{"init": "normal", "init_std_qkv": 0.028, "lr_head": 0.00423, "schedule": "wsd", "decay_fraction": 0.57, "batch_tokens": 32768, "max_seq_len": 256, "doc_mask": false, "train_tokens": 388200000, "max_steps": 11847}
MLP neurons of a small language model. Each row is named by its layer, matrix (gate and up: input weights) and neuron, and shows model dimensions 32-287. Each number is 500 + 25 x the weight over its row's rms, rounded and kept within 0 to 999. Numbers have three digits each. A neuron's up and down rows have the sign that makes its largest values positive.
After each neuron's rows, "fires after" lists the tokens most often just before its 100 highest values on Wikipedia text that the model never trained on.

L7.gate404:495490481497444469485508490485498490516489449512493470471481497485500543504521466497525517498494553519501508451512539490483528516481535462506532499515515497470468481485472491516521455487515485533522530518439498451472523482528498518519492498506506490488454514494514494517496483461514520513500479481542469491509506513478544499495488499514529485481493487486488473506481484458516483523509526464488526527492510518491481450513544487519542521501544457494481501549497488480513474458517571499503488457492453520507535478484525524493554508547473492503499505501518482481508479488476448470540505502514483486510520471509475481491509477513522468511464505515516471497503513471517513458541513522514485568511481547508518432473478467494524487490520440501499499485480451534487481513458512
L7.up404:514492491528479536497481516495492441500519533474474499464512531500495502515531492493512478520482523512465525538483499535465470504521486506469485523509502464527510500499473465519543496514485482508437478510472527496483492489513491485489514495556478489524471501517564493548491513509480471516518512485483491490555513516492457525471569498514511503536440488484468543509504543493538506502488513530476493492495488539501479530527497568491485521512481501476509498475533472476473474495489522498509448533505499533481508531517500502522522507508476476530486560536483490451478439532525486510489547536524486503499547577518482509505478489542500482538458481521498482478527463506497540496525490516500534505477496509543487494505530535501481535494501468482502518535556500503524507511489474
fires after: " |", ";", ":", " ("

L6.gate497:508505465545483533499513505477507548513537538508518510472496509494515525514485508473468467500470475494437508483479480521546490515491524529521512482467511507513496521480519520507465515516510556454527523494513478443519521540458495498495503505520494519493511521516461507484496514472508499520474533519527508496527491509496443521464490556516531510495542515517525543538465534526457527516483504492503474495488525476471485484510480466458505461481474505507534506476486521528478498477519532493498500507497485480488542492528458502493518529493492508486485495486537495486492485504454551514504505459490448537530503508460478510534515485559521430479497512546487537513486489458514513480453551510547510533490474527474492526518483480451532498500454539508494500488481486499511493458531506
L6.up497:505523540534507509515507514517488530460479489495478501484466479468571465497549507504495543550456480471533528471508475555536466507461512541506517486533520503504473473461524501508470516535480515495511470427481468473513471463505492516546517504505504497522508540500458483478508492455566488454477512505488526523482496504474446522495514506515477478492460448555514517494496483496505502488505480512521490463489476495531524470524462529478465514495509514489515492496503524518496530550433507481498520515512488496487499463492536467528513522494528468482580485502509493493485478515502494514467500496503494523516583497489481539515521533487516534536546477500525524522493520493531493481507490512526510551539498519504506499495478503519530474510463462545533502501491499492520482505514461
fires after: "\n", " (", " \""

L7.gate368:473510492453505545474507490486483529515479486463532493481501505528483507527480495490462549526505461499540510521522543518503507547508497498523522485495505471490469507468468497472470500513478511516508487493528473474492483518525517490501502502528498503481475489480513498497465524527495519537506493489491492490499466511499458534519488458513509502504471497471494488531526472507436490507474547493492512477508493490471454505490521481496453469542525494444495520473525483478494466518494515449499532548529482467511481484517544498473472503501526464517483498472490453529472504475483503487538524464507461492491562485515519483490486516459516472463515517522496483499547549471540502506512520491532505539476457512536536549511498452467454529516494499467481508528480508513529461487458537
L7.up368:540497515523509482462508516514483504503522499487493548467492553436476515502557506498506518516517504520514408464479469540505495531521542501481487489577501477513519476503470500519516512489480488572532523516474475453503498529555490476474521481490489494471467465483514488481498536494489508529537551491470462502508512467501467518508519511547473498515485499516478498513503499496492506497489553530502511506524523505504488500564494477516505515521485459523480499523499491516531481444516507475480526468501476475501505472479490487493483487493509459526503531487563511489477472502523523504495543497483487515485492493528511500488464513488457479511482478515489493550542526495493488492511499564547505503479517509496503501485487480476521455512461489503511516484541461502502451494483488
fires after: " |", " (", ":", ")", " of"

L7.gate551:516525530507515529504500529561529496502457478553535501540501486491508512497474506482529496548536510489456516447495541518475469492464557502503501500501510496475473505490506494474466516497503496471486515506461523467490507512448455454479526487486520488535457498538505500517532519519560516515483510484501464510515512498540481517523522541539573508482518519488495542484480461485505471497484515506480494469524506519536492505512495509487509498501478487501505460538473521491513481480493475481545524446503509545519506532495539518490485514511457513467468487509511515474487476518535452522520529507503470536544519477526506468533512500473520492488535511501542524497458517507513481526538468532472510506493519499456545481544523494503511498502486462511506490496492500534567515521562479
L7.up551:515503540496499503525498503540470469540506511520517513484529516539487503465499514541491491507487529494490484492509537534484480520505477519493493512518466498482542449518488497498436490521496491533524546491498542483494443507444461471452526528499461496517491496519526496473522497501495489490554496483488516480456508528519490558527517528463474501498516485470482514540481506489502482503486498558463491527485476494490466508500486497455497504505526480487502482524520564491562433528503478512488531504472493522476492563507505490501491521532461559479490473519528538480498493530483500488493515530532510466525487457487532478532511503486449526503572483491524464500438473469496467519476499506469533501527480507488515519498539512522503521540499502493497510511575482539513487467495472
fires after: " |", "9", " revers", " +"

L6.gate23:482502523519508527466497524533504492482501475535520445466502504514526524476482470473569474520483517482567500474510474477486514534516464530502494533487490501472496527494492494492501484537468534507497516454487426485495478491447549460517493510474524501481465462505509509514522543519503457492475482543472501520528492491492503516547491530551516488523455496467485467526463521523538488499509493508499512499463491504511507519479541550497516486494499536511497512478520529519486510455471561508478543499497505488561496501519514507507536500527481461483486503539450496502499508456504488484513514533488557515502509537477512491480486525486512504471505526485514507490505521449494521481479530516446503527501493475527506533513518517464523484565490446495499462472481479470524490492504472
L6.up23:464437502520466524469508532500498483486487501531495466545528508493572491496499495485522474510464535474506507511456541538514532507518497520475515496479479502499469497490538483529526480517528533527500519507485494470471476489490529509501491555563523494492491528527507528538486539453520425532483460515479497521506539497496513523477514534489489472454494533481495542492476529453493486499500534504491469541503492489485520503467492502511520514470487492494461504530525546463469476491496513466483550534448502479527484479536455509514496479475489494461517481537515507514479515449461482495485522459486524504473464485525516550472486478530514472516561491514500535508461498496505506517522486513510474499504506467523486462462513517503497500507519493501514438453498463537518465479502476
fires after: " |", " –", " -", ")", "\"", " ("

L5.gate508:520500454480506495524510495483513503490478537518498498535508497536510464442459528509538456512489501460538502522522463539488525491501517508529491510511486452491501488522491515474503510481491501502474465550510506483466496463503513507530507514445480494460463481495518452507479495425472506520521493479462460527502515511479502518544491506514490416500476467486534506539496469476505451480556494526482484506458485525481471526486490505500481476529522520561546514516472503477554526508523517488459528536525493474553486498532489533463460481501514509499461496478519510494494483521510480521503496543513503498498533495485523499526511516517496476500482511488476514520478502489519508517479576471497552501497504510494496503509498513502489544510509505474484493521549523488570477467538469
L5.up508:504493508448504486464497534482531510495496548494503484479554487509498532521471554524546504483482487466489490504544523520474489530490484436448530472495508500487490466514516553457454529441507478477508513499465498496475514473482500508490477537468502522481526502532489493535510498473464524540520477500522537502496523472512552439501511514464498500496483532454487521520491484497495468495463501516470483537525539513465539506529473456537501525488499500528496496517506489511468494522487501491528517467508470537500518471468506470484544476497522545473546456508514484510537450541466477485478498497502509523509516517484516439533485470519523483494462501510493534499477499506530480467532528533500457547489500516523532534454492454529509474495496513478492510481525449477484470494529495
fires after: " |", "|---|---|---|---|---|", "|---|---|---|---|---|---|", "|---|---|---|---|"

L5.gate478:541540481454493484521513502512482547496466517510516516492481516437511496486493519514489441480477499515467461529519518477502505508491494520505537537471472522464473476444485509459507534500481452552485485525461503505473474502554518519515480528507506497524462522506500493487529494477532482503480451505492476537439539538468505528496542463491531476501460534471498508508540497534469494491476556472490514494485545493480550466512470466477489489474548473496531491509508473503489443480496503473517496506485478490475526500515496523486527503502507517488519481507529512474491490506471538491485544501508486472516472479493471481539506510478506497499462479499492525492511486492463447492536520505488480506554483506539527522522464510527501533460475525500505498518494482555505479491477521
L5.up478:477527498470545456470528470475467516531463484529482475474484510506462491504488521480482476530487530498490458493495487497474500530487527524526508482509496466503540485510490550466532494474498544479492442497506458487479527491497521501504519498479485522485502487500483494489521521488501539456459476489525489514493501486498520483488442526528548499456518470457518519490510502500507489501449475479495551534498473515463515501491479516475517503480458494519533493547457544494496491504503513526511485526466498512502518514546498464481448468466485496472478530526458539475484492486544498488512497562497504464502466519522479546508536481526485479464500493533475481485540492462474435480537494494510520509463490461522501525491501557468506458441486521513531552523508543492492511500534517
fires after: " his", " her", "'s", " Her", " their", " |"

L5.gate457:533495517544495522488535467501468501468521500536537506518485494491486503521526494477479538510551466515528482505444506474508481551494455509493556500470512539513487497492498479491490509490487487493479541451499533541472487480522486531514463483489489496524533463464520505554477490496484517489507520521471491499489565508495480493518512474494496481487515517498533455446469468482475480507517518518481532495518498483444503496504489487533513538499474483482465493521485502510523503554518509479480469535496535489511574539521491496498472517541506485508487532475520497485529478491537502495519501448493504463482503509510442472525495519535477517481505478537451503511461509513541533472503555532437521499512526493510476482495488547517495499519518498517462477475492477485469475563479457
L5.up457:492477511511519480500457508501491475498573440502475487499514497528492526481509501504480486502496484481486507511472492445524507499477484514500497490548478490496517536463456520482512503496482527473531473488524471476535502444542451494510504507460499515540479505507527488477467531488458471487476472529498444521499523529522527501500503466465484558483491457514484549443541511475512486472514499543512489478471506499464460497517484499516464503469499537515468528488510513507495517489507475514508491533528491467493509503521497427529493575525491489495435491541481486462534539512470484463496526489526483499496486548487495473424503525487469493474521513473438485499488510492515510505488559519507474477493530490452544504517515506485494499506465489496498503472488502531466491487543497
fires after: " it", " It", " m", " was", " GD", " M"

L5.gate227:486505500522473506507527513457502439522536473484540517516525481480479491528502531506502527522514521535503456523505463448540485556508496497552513512483507470506482511483513493470484471550508524496484517465461499499499493490546513470481508489494499480494481478479445501534524548458490458505505437472479520506514471465521509525489554495548473491550518476482531458500509508506516480480504536544487520531505504494450509494481540491495429517507497516498476491493506508507491493509476484486481514493500540460508500518500465511454472497519513475493476493464479484526463517452507526503502468464493486519468508452456482490521513523457553541515506498473462555490457525471514519504518544504508485498490496580497492507510470515501473506493493516511514503489509494466516488504514509
L5.up227:506489509446443491544521481461530475497517515508500500498470502508448535517505522522497500515430531472496490539508444554492486547519520556523538499491501527503464481509500484490518522518521458481481498428506494491491495485549496527526478493494478480551518482495518512523495490468500504466445483484532538498542479501499465490507496508512526523513470489499481489490488497509500499478545514524517473489467511490521490519515480525514508502470529479531470485510446532511499488489468481462490511492523497510482531502528473521475498520556513438521515511493460493537459493507467532466478528486506485499495496502495514520481480505458484523508485501517524487529491496489543510470484471489501506515478483488473473530523458503482515482459509502502474518471450487523469456490502474
fires after: "\n", " \"", " (", "-"

L5.gate415:522463487523505493498480497482468476529477471500500493468477521544476494529532489519512487522474490480515473558494519512487450473520519470493506466539509460480484489500491509462498482497490511504481524466486480513467467504511501495522467501459515535493522505519489522501517513495487551500470505493525480480459529544470521531517504555522499527531555508467486502502498472528518485512478512503449507565490521519555485536503519504527513533511477492482503464467451517519500521465504490446463490459495473494478483516519484455493480517517522506514539442538487507514499505459505471421487518488473553475488479487535498484486496474540464491505543499476452530488478515448511519542472525444486483487504494529495513461494497531464500499515559494462560474507503508507529521526472551
L5.up415:478483462497510460507493478489450488491498490519476554484494470532519489494495513489522494545506512513469487511499540479484528551511491462559527494523505493536533519538485531467466554500509566497526505527465498542513528500483507495459458481490485476484476501522536527494490487531510554503527496475549512540501478531477475506515518524514552497514512501478425510488504499507541486543468539507475521519521534499470497504495513545486526507500507521528533470476511477493507515541490535459500499530477481516484523475481518472514497515495464492469511503484510503457477469437514484502512487506444526485503511500531499469467501483477510502496496513522561509471520529483516486467504475487481490546515504489508486502502506510516476486536487485495470548470522494492525506513513495
fires after: "-", "==", " |"

L7.gate350:477519526505499523460457484557500464474496487506483506503525507500439504467508571519522498517474525456530473512510521500531489545441499558483481521498491492503495512458477498456552547535473519519480492491519518495514479487512500491467481560494507514488493505495512502520483517500527488526525474489503509498526514465463494485517536489543499451513506502468441459485480468502534498479522504554487493501448480466495525482511479496477501514546505483493529511492492521459495491480480505475544505479480494536500488487478488501480517486517492528501492468452511490497507511486475519482481496519449496523459498495504470458498556467466486515499535470495527485480506482500509516506481527525487471480501508463462526469509516454449530486460498446455493479537469489535501512472485509
L7.up350:488462485520522491504494483523500514482524496549510538507480536467487491465490489481471482519510541518525479504499513516541498512503535519533487497479541495494509510512479537466486489486496481461515534502504489507446563522477553479514477527504481478502519493484488477492472482525497504478551500480543429483502478498482506548497523507499442479523490556517490524505509522477493482552476491537515500519498485529505491543496523505493463536526500467537486492504468525530495469485498509465491449494513462544567506555519513510491550471529530528475489467456487534485514500501525471464467511500458499487548498487520537473501524488513536535534535456537481545493490478483496490507507521466506468485484532467523482505509527476538544493493516479524455507525511503483489535507502507
fires after: " |"

L5.gate31:502512455526515536510498525510460515531490516540483509497452465538550484516531516531483462565493505460515503501491488505492510515516508479458525461443485491533507539474504502510512485517457511490528534494458502504504495510502550531495485540486530524517498500541528509506494518533485499477509497447485527525463511526504491475513492516510523501484501508490509476503503482435511479525532537444520535521483510491485509464462550517534534488507524538532491504507462483476488467503485537515506494525495505460533484477491512526513501475554451520488473513513542479482480518529517528531514517507515528537520516521504504451495504504496487494479509529521482559476520493506489483472578531506596499509482497527518483454537509490487524447492516517469463494465509523466508484487454502
L5.up31:483478508481518513467514460512508486484486453459532493501491544510462535508518546544522462507457504513507506533539545520513471465475519525523483511488489485546528542523531510495480503509491495509488515489501485489458479482484491467494544536562486503526487503501518482504556471461483484509485555513552535501529509496461497518504525524514460495471501497530507476508529488504495519501480513519462504489513540498543547517518474504513533520493483527483497492495455513484499489489495519496520527503490468512492479508493476509489485480490458458517510487508501480505478489552502494467500451504448470500478483502506489510557542485519524460472550500513547515477461584560558480504512479483539505498519501490504521583471509504511535506469535510482484527494510490485532464466501472
fires after: " |"